Weights of a small transformer language model.
Architecture: LayerNorm before each block, rotary positions, no biases in attention or MLP, untied embeddings, capped logits.
Training: a variant of Adam for these matrices, 583M tokens.
MLP neurons of a small language model. Each row is named by its layer, matrix (down: output weights) and neuron, and shows model dimensions 128-255. Each number is 128 + 24 x the weight over its row's rms, rounded and kept within 0 to 255. Numbers have three digits each. A neuron's up and down rows have the sign that makes its largest values positive.
A block is one neuron, or neurons of one layer that tend to fire together. After each block is what it responds to, as a language model described it from the Wikipedia text at the highest values.

L4.down109:127139133122144139072162127112113172179137138152143140117120080134174131121147110113118171141140135166102134139137121102109081089137147146124172131090113101119089110138147097133125108097146114098089120124130111116131138182137132188184103157128146138098145131137132154182096156165163121118124126123162091150106083151171175108123097106130092125087143129152153126138144155149080103134132
L4.down233:173104174142159147078126113079119092154115115110127108104135127184115152155114116120130082125131128174095155141097124119085094154124120156143124092106146159136134130128123100131126107111108099104152148086162101131140131169121131149131110100141166129111142135150141128137137100152139150108128097128160138156108163136132129128126144127150123100126121132153089118149112125104123126174131
L4.down424:139170126143139121112135102175121147177097132153127113131138122159122166102115124159114116108132141117102142139137137109100163144131169175137117132107126126126098136158094161104115074118127085152150157146096119105131148137166110170129110169148154107129132121109134183131152110126130113152117104171184122126109125124131126101144100112117116165123126172096114110127183101161153067148094
L4.down601:102152089123147093097126143152087144123134110169107129148117136080121174168156162142118114107138134147084142155100125146139159103145142151136179150088137125113129108145127103096144097132134151137111148134084078179109119152098123117162109155135135158075076082087147104127132150106140178158135146135146115141171160115137130077146157101108113156161115151107104147149124161104169156134084
Description: Mid-word name fragments. Word-piece tokens inside transliterated or foreign proper names, mostly Chinese pinyin, as in Xiaojian, Huang, Cheng, Zhou, plus Zagreb, Xhosa.

L4.down61:143147130200142147133096133072109095105080165131132123101196173116129167125114152145129160095120071161145131151150140096154157185102135093110123111144131120118147152165127090168144154115130118148134123153140138120150145119130141133142116078153122096135127148124152125110148090099121077136123132146094147115160116146112166150116174089138158087148114122125121121184060139147130091165139
L4.down320:099127137171118139140133111104144172146113178180103116124086118120128180141122144185118161136122104143151155156109107091128130137115127138149130126110118152106152097163084145179145114155124096113102129158164156116121139132083132112131118126120107162086129091146157158105153149115137109159113140105154108113134191135081096081131123106147092088177163133102145184154151183157086136155137
L4.down421:129164128146139119112154137152165125095063151103135130175151176145147105175127079130091157158143140147117169124102093121121097132101092156130095148124121114151097087070153125150144135136110157097141133114156118081124080120113171095153135141108160115095161103120122178121136155116142110108158169145109141120106087125121142124176138121143149121144125164156101094124129131141158157138134
L4.down508:158105122128177161120135118129086150158189112133172126161117091107122140117119157128178116158104094129115134163135093164109152096155138111135094138153118136170142075139099130093126124106164116134097121113137158122127143081116103140097143101111142140116114145122172142132126099111124145189098087176103161108140140070170120147141146116121122088126133137121112078134131121150109095131122
Description: Mid-number digit fragments. Inner digits, often 0 after 0, within long IDs, ISBNs, catalog numbers and table values, e.g. ENSMUSG0000…, 10,000,000; also mid-word pieces such as Cyprus, sustenance.

L3.down970:156121122113136103099102157146098148135135137149081195123122176097158106096136122097114124132105114165123172117100110125130156108130146152112090159112130154134130099145150138133139125145112115142114130116120112108165182173140141131148125170107125102116107148090100157096122116130116146132089120102114128101161159130107176103106156092146153131133151137121119163152069153141146081114100
Description: Number continuation pieces. Digit fragments just after a separator inside numbers, such as 168.3 in coordinates, 12:30 in times and 4,544 in tables; more weakly, mid-word pieces after short prefixes, such as St-rip, L-ion, tr-act-ors.

L3.down619:101118104123146136169119146134124107121130109124080154098134116144086124130122116212153134129159133123114105153094099167167151112090148139140103158148150109171141164105123184134134096130111110096133097136095147087135141062100112106163125131165101142154119132159152129167140105125158109112117201141144143117149142139108111143165174123121107150148096112131136110131118145150108168172126
Description: Possessive pronouns in biographies. Possessive pronouns his, her, their, often opening a sentence in biographies ("Her parents", "In his senior year"), plus some mid-word fragments after a capital (Q-u-arter, Pyc-he-ss).

L3.down520:109119137141123104130143141148114140107109104136118101109133142110148126110133163129108161121100101094136144101139152133128135162110150157100132118150127147113081123093121099112128069111114128128125142141137113136160080104164119081162117144130114179134155128124131161139182137151146147170107103142150073126133102070090116194140164146142120079096114141113121141086114160147119106174112
Description: Token right after names. Fires on the token just after a person or organization name, such as a surname's second piece (An in Ansari, Ankrum), a possessive 's, or a following on, in, of.

L4.down496:170119095126112124114144125107157141088151130113149082117147121137139113103096117134130132115113107129087087075120137180128084165169147096145098131172104121104070163094140111087104115117161160137091187136148118151148092129145109153151147116124169151154137133095122111109143124117085118088170153163120090104125126139138108133152111101138131144117139174155171121135169128167118127116155
L4.down560:123117112153134177137068168107137153137144124093142129126130132186180099130153115133128117132120124139147119117135118124130131149145139120137095161159102144142083145156139080152128138121093089129130097150117141153119104110114137113117097094081159156211118155136126102137159146100123125120092135128126150163141177131096105112144122079044123114134149113086098101116152157129107126111119
L4.down863:146117126104110120147150132118161123116109119167111102131116112135136121137097110085180154107147103146165129119136135152109121113082121140150099113147128096170102150073159135150107121087159144143139133105124111104096134130161153088163139107139144160119150147132106118123080107106125119092144102072144104116128127149141167153132167142131117112121157094140158137125110110133148133111142
L4.down996:138119080153113125146105141133157123109135150156106125091170104135120128154089149152126104158060108156090130155126129149121140136086130155137123161140131120112132119136148155077158166123131145116150154125136121150122134115134125170159169137154169130184156143163108113114128162155126106119128125169095108124133134112159122112138157187109128088107115150121114163150113183127112120173133
Description: Possessive apostrophe. The apostrophe in possessive 's after a noun or name, especially "song's", "club's", "station's"; occasionally "its" or mid-word pieces.

L7.down283:108116118150125138128127148103134090100108138124123130151090107145147130121139121125163087100139126143114153125134090139094144120138111128149157136136129087124133122133074141132104131095123138098110146143154134085137163156127153152121091175152134128105144148137157153202122129110067175124156123139154095127114094124149135130118136080130095154106106136152143114129130133122155075109132
L7.down544:122171104153132084097141111125139126127123121112072087165114173142145157150132135161134129130138119151123143126139157129106144121165141099135121079111131102177165132123157124139126152124129130169131103124191170139146107168076166150139119128157160126182102117159122100125100085108148116166130100116103100137128131099104097117108142135091118125132129117127126157132067093111172192136136
L7.down549:104154096132140136149105159153134156096142105099156122109129118114119089151121156126119119094119102139130136127105095110098111124126116107152134097172130129113161119137153124176134125139144114097097161147163085135112131164148194121102094123129136107196141147104116152159136142113158122122153150131138151150115140110129158164120163137140130144098137137092098124168053146130102160124123
L7.down616:090107125130154097096133198131116108130148155103184159132106096143119103139151132160134077095152182075111153117128132107123132168155108104152138098126136120149117168137106181076110150120106117131150183106106164106169127114118158123121118137067104127109134145113131135163116155134157150136130164124095138110149111079103119156160143140122155138168123145123125098111083144091117071159152
Description: Mid-word pieces in romanized names. Inner syllable pieces of romanized Chinese and Korean names and places (Gu-ang-xi, Be-ij-ing, Hye-ong-woo), other foreign name pieces (Z, h), and verb-following to/and/would.

L7.down224:071136099136119135107130091134155138164153152146120156150141140102119058116137150118185136119144139104167179133124129147166184149124128123118166099122117155126145130122137146099106145141114105111097126111106100150122135141140168100182136132108115156114128100106117148134125130126142135144149120096090137112092113097112145119175102118105078118114146113129121128095213185128104129124179
L7.down308:148154145112108116122103111135146171155148166150163133087197106101104141137132159138101149109100092131136126150118097127124125186162111109153126144131128150158170130144146128147131117121113149138155191135142137113070131139107185116131113102105109144135093164139158105109155113143097159139110095145151144119159126120145120125124109146123130133115098130131141126129030115119121139134115
L7.down696:144137107119122144124105148145148125144139100117088159159120136147088155120131158075149147129180141144134138101117149111141143109106123092111155173151108125141095147065128103140147135127112121175109134067142132110153100098190090117169136093161138148168136082089115183121058109105084091121111160142106158134122129138128161171110115165087135150136142149138138170134166153057151113184106
L7.down938:146128148125110142116125116151145141140123091151140123147143131139160137157059148136111115132136059142155114107084136105160094145121145133162137155110135157174135148110145159107126113123089130163134136127139129090149145120125103159126133143173135124092145125082145110125119122139100141102102108165123127148110153145106148094138158115133164112130130099116090098114106133154124136131135
Description: Possessive before album. Possessive pronouns (his, her, their) after prepositions, often before album or EP in music articles; also inner pieces of hyphenated or split words (in-law, hip-hop).

L7.down614:122109135124163134115145128111162138144114136115143121154131130107140112121164113138079140157104125148110119145128135127106150149124112166144133097124137116122148099122186119183155139130138139141092166127133095142157105104123112131107147133131086141094114142134126135139123120108132159146163159140170075116138144138119132124132192137084146168186139114143137089145083128100150140102122
L7.down736:136116120165104102134152119137187124146157128158209194142086123141129135121079118096162105135131154105144126132156130143160137110139088115099144123095121124105094133140098132130126066113123125122100121104126166135142131111107128116103093104118132129121157077149127156124125142101127104171154150121140120145105161129126123129088155127125117143162118124129080119151133127125135086133122
L7.down762:148098145128136120094172097142145088160094106165136127125045113127157127147098174116097102111157113110130114117125108088101114081121122091124130119119159160103130162126114151113116151139132117147127094125133102133166105121187116189139124162132123159133153095160107129124145132093111137126103120118127097140063158124108122171121102104128102108128100163129126098185134147128158113139118
L7.down804:143149117143128129145107099116133109139137116147148122138115110137156096135118134122141104150122153104162111133112163145093163130157094086106140100082124174134099121130127124099138137160101101148120109134127113126102130144119117114148123154173137124102145139125130157109165136112111146140095131073113193121157159152132150180091115090100138139079128133109136150126155144124163122153132
Description: Digits inside model codes. Single digits continuing an alphanumeric designation or number, such as engine, vehicle and route codes (V6, B5TL, HH-53, D6) and years (2021, 1909); occasionally "debut" after senior or first-class.

L7.down25:148114155140121108130141120090128143119145124139157142101162124090136144172105105123132111123184113091123163142088147108108136105138185105139148141145140138094128118129107119129105125125112107129109131135140099159112131132121136167134159139095125157116055116099161139140107178115138158119118126081153182161139126139140156180108057110158161128083160093110143109119122181093159109146144
L7.down171:099138190110118086128161152143140185151113125120169120089150126167149124104131135072150099099126123113127101100058098137104137101138169137154166128135162094164137157132124129108147150131148134164120114111146115154089126133083138137127149128100123119116136167094114122130106149171124142133111143123138131125146166121171160177118113141128104113081179109125123057149152142151155138133133
L7.down706:130150134142138126124106134070129124131145106121146136120150140110110118117112117111110158171137100133111140138119159112154154124134163138157121119154117114118145153106089090080115115100140094109105122135121121080130077151105121152120112139102095148161129133127176128160117140122128138108146117137133149182165104126143133118181137157103105162168132138165161121148118117113130112054103
L7.down806:116118142137153110129136119132143122196117131118151127177144084162157144104146125095172111105133195139103131134107126120143136125120142121161130106115151101120112081104118092162173124123091129117131127115139111143131141136123140158144123118190161120138141125142121118119113141092143144146139162129104205120122090177076124123150111152106163122159115095092101084132134131145093088122148
Description: Mid-word foreign name pieces. Word pieces inside German and other European names and titles in English text, such as ProS-ie-ben, Heeresgeschichtlic-hes, H-ö-ss, also goal-minute digits.

L4.down185:176127131164108141137136104097136131137125119136114177124093117119133124101130135102128184118157092129110115134110114134139144137082162139115080142138119103182176140132095086123104124118156127166123126154151105142143120105138140104136097102157128176153115079146083146173125147140111146125066086143142141122133120099150139136140183093102155112124122182092106156120170129134089214118088
L4.down428:154137107131124132090131119110114136091086171131103147078116136123122084131115143120105132121083103154147141120122149123152104153127138116061139141152122144198150128146125091139126107152086134136135135116104109133153172125132140136117149111130136152163181134149131149139095105108160159164140101157124139106089161111163111200150156123148125126113126128136101165129114115118128096099154
L4.down608:146102110159107159152105087117109146116122132102133129137106120125116095102130134122128145147116051142111140136139112141110091130111162101124113089172129124119148140149123135149111099129136189130116156128121134128108159136177112143151117160097112153121143149113127129141119102104111132095144118119146150123101180085149120175084165113132139110164089121136127084103120122128085116150142
L4.down988:128093153141111156137116103126129135126162145165112103103105100141161152123094110120080135112125121118129153187155190141101116157124138101137159134119109115133105131107128137133110154141091122112136115110146139118154163129088123127115115124132090132119142108087122110157141112184143126114136151132124114115156166131128127118091145104138132141175152149126118103120194099118101124184099
Description: Words inside work titles. Pronoun-like words and word-final pieces inside song, film and TV titles in tables and lists, such as Noth-ing, It, There.

L3.down642:147135136120100096116130141118140110097114167131101108176113130138123117128110116148145145132112123175108168118145148067124136103126167132162151156091115144101144164136155128127150102171134129089101112101107070112148104168148121135085133148121114107105090144102127136128107144136103174183093131152164089115080150122152094126073117127100137120141153138133121116128129153123149137142128
Description: Name fragment after initial. Short word pieces right after a capitalized first letter of foreign or unusual names, such as Xi, Xuân, Jeong, Wi(-Fi); also "years" after number words.

L7.down160:111129139150129121115136120112138132119142183112115119169156149126113156176118138124149129095143123125125153119118116139078105116145114106143147111146125111119085113159101110158127107136119092089172139135139123124161085175157148179077133114161137124084115111137138101154160154133180148159176139142112123163131142112103140141137091094124118100171136145135113139138126188114141067153155
L7.down168:121127083077120130121133123158156143136097177109133174144179131135117150145139175109124122123110119162122148090122170092129143144128108122085168135092104153109143142133131143155156197145123132136091107122158146137121137101057138135148116123162082130125107138141121109113114143123146142162138119164135157127109146138129138108135123133090168133140146103105114130125105131076139147149155
L7.down192:164088104108138097131152120160121160118113113127172122145172152126162108181134131132127095134149123160102134132163107136099086094094111139109166126156136057130111115129164076161102113145075153112121097108127102147147090128114164118103143118140163147149094121138096108161157137099145181121129128100138130103158118134156101165152151124142113120137109094130118121137100129106132135146097
L7.down279:143119173132183163124191133141134146094132134133158130133099103132127134109095159133102150096154145154168119076123137152087128163177120089120096135121128117061118159128120172099128115161129084122126157149134132104168129089130132116113125141110094086100127148146154159079109126152123118131165096139131110123116099128125191117149119127145088115075097134180111103099124131136121086118137
Description: Digits in stats tables. Digits, spaces and en dashes in sports tables and infoboxes, e.g. season spans like 2011–12, scores like 1–1, and table cells after |; sometimes ordinary prose words.

L7.down399:127149121158132120123111127116125128142144127105113141117074134120106144133128131146197114126129124117107154124099157162117183160109161182128162099133117144144143111122104097164119102170110129087127145129161175115088104122125131109120120108141135141150131152113085128096158157125158113142140147131112163102121147107134144171134119111115133147125109099120173115138099113116147107135124
L7.down785:114132173131142140149112117128146110111122116146096135124080126137140080113087085092107133180119127108131103106125149083108117145158143114150141142158102141094131170139097187082138120112118125159182103126110115145118104123106101115111126151175177165104145131155153148124160113162129074110150068143129150134073130138121145106105118134156134123108127118133107125113140139206108118131123
L7.down801:129118147074096110105154128156118156140100077173181173120094115135113109138096157140095094107162150121087154148098126120098110126143148156084157101141162121131110117099108133124124153124122134132165121122122147104106118198133148125138134097150138122140120092177122172079141131138133125100171117161087119112125139107084092128153126107140102131140138060140109126122160094148163142121184
L7.down967:104074140117165132144141103128124136122106110167156170126144110137134129166117112148178071117137138083149123108132119131079146113114140166101168116118120097108092178125128135100133122147119145107135142097088135151152077118140112162110123109139146119163145155142121127091143148112145161149125177146110156097146146160147127154168119143125130137098127100097122156088090091154156145142086
Description: Determiners inside titles. Determiners and possessives in the middle of song, book, film and band titles, such as Break Your Heart and Taking My Life, plus the s after an apostrophe.

L3.down412:146140116126111106127109149182106148119117143099143130116165129128140128119100109130133112134110113160151121099126097087137096129175144151109133136139113102124127148076127109094144128096151130164141097157203106179169151065136114138165113107142131119092145096132138123174147139103119146147147106100120108130151116083168072140134115108137144112102173172111140144157134125095156140127105
Description: Mid-word name pieces. Short word pieces inside or closing a multi-token proper name or number, such as Earl-s-wood, Skerrit-t, Huysman-s, and the final digit of 1960.

L3.down173:127148133141147121124081113144118142132111142182149111124138143109137117119116126116109140154136116107144126146133103157153138143165127151122139094097125127150100169068107127152104123122116143104135142109120143086111107142106164070099150153148142121132084124162079090153124130098133111114141153124113111123121105162136085136110097151144104117138136143128148149131175109144126172145133
Description: Leading digit of 2000s years. The initial "2" token of years like 2015, 2019 or 2001 in dates and timelines, plus occasional markdown table separator rows.

L4.down342:106133133151119116162147137110159083123150163125147124129156139162116122111112147139114114138136131101164116123111082132133171150108138101106184140138164153139115108112168107146137092153135144084106091092142131109119108137144093141183133078137110163157169159150122087133114111155143115135093128145100131148097156091114065159135104169129095138119111144140128123098096128128133175124139
L4.down346:132133147138131119184132128146132122131134125116142138068158122112113106100155113116158093103136125142102175133090148129175126125111141058126106115111171175161142098131159123138095160121158130137118140160114125130084126159073159162129119112152158139138149121143096155164134132148142123099114113130169115163087136110108154111122132098153140115118094144140113142118151113216098113158122
L4.down612:110118124132191154124131107124132139107140106120153095119108139101103098121125098127149101139177107128084132108116092153137117115154132158182088178177115169118107151152105120131116141142116122077152108099132131131096097109150141100157133086173100130154143135140138141101085101163138170117146098155103124122092125112109095119096091114120104130115104129116141157116147114147128168144102
L4.down987:132093114135114104144150124141105130086157092118147128093135108109098148146108128084155125112164101140118125178130119120123094087089135141088128110126096146109107120115138087169114136150138095121118097092122113132118122121100128146148183070138123174118127130123124160144143127112129113158157159119114119107133108162127114133137167159077114108121115123106129135108092105160118161153095
Description: Possessive apostrophe. Apostrophes marking possession after a name or noun, as in Donne's, Wyatt's, the UK's, and more weakly possessive pronouns like his, their.

L4.down415:099126156108145140131142114108119110161166188123078176143124137108107106124123173117168130177183160096137131137147082141120149099145175087142131113109100144189127142112126156144164129148091172096138120086118153128149152156106085116134134154164143147106101130106121144090148084130135111114089185117089131150113135117142142115121103162162123100140088144147170119153141140071168146166107
L4.down678:124106155141139126105083142133149096092111140183059125134165149129135114123112098106166129119092147104146086145127069134170077113131132133178095118129138157109123116111108102169109110116145119152139156169121143081133148113113110132126145132113127117122121139108162090142113174103088148134139168118162116125156140114146144156128110093131141122115137099125086132105130162141161131152139
L4.down871:157125125148132121090129121123121123089104119129135145133096096095157100135115131105074105073164131154133172104106108125144155140128091096154146135143164094131087138124143104169156134149143165099131144125178112145147103101126124149097107111154140182113124113129188090130106107124112124138125121113124109152156157096122155130143101163104100131178089136184152193145157116130149187125132
L4.down945:136115135144086170122117110159147105127134145140118124144123153118129105122091101152103140103106036149123126135122108098164133156108138108160189121123171132146061133130122142112082110108122093136113104137129117135150093133122099134126084112123148136141130131146130087143134111077123138083161155095115052127151161154163118097084112123144124111136103112147163120096157142114123123129161
Description: Mid-word fragments, especially "ul". Subword pieces inside a longer split word, most often "ul" as in Romanian -ul endings, curriculum, encapsulates; also word-initial Le/Se as in Leamington, Sealift.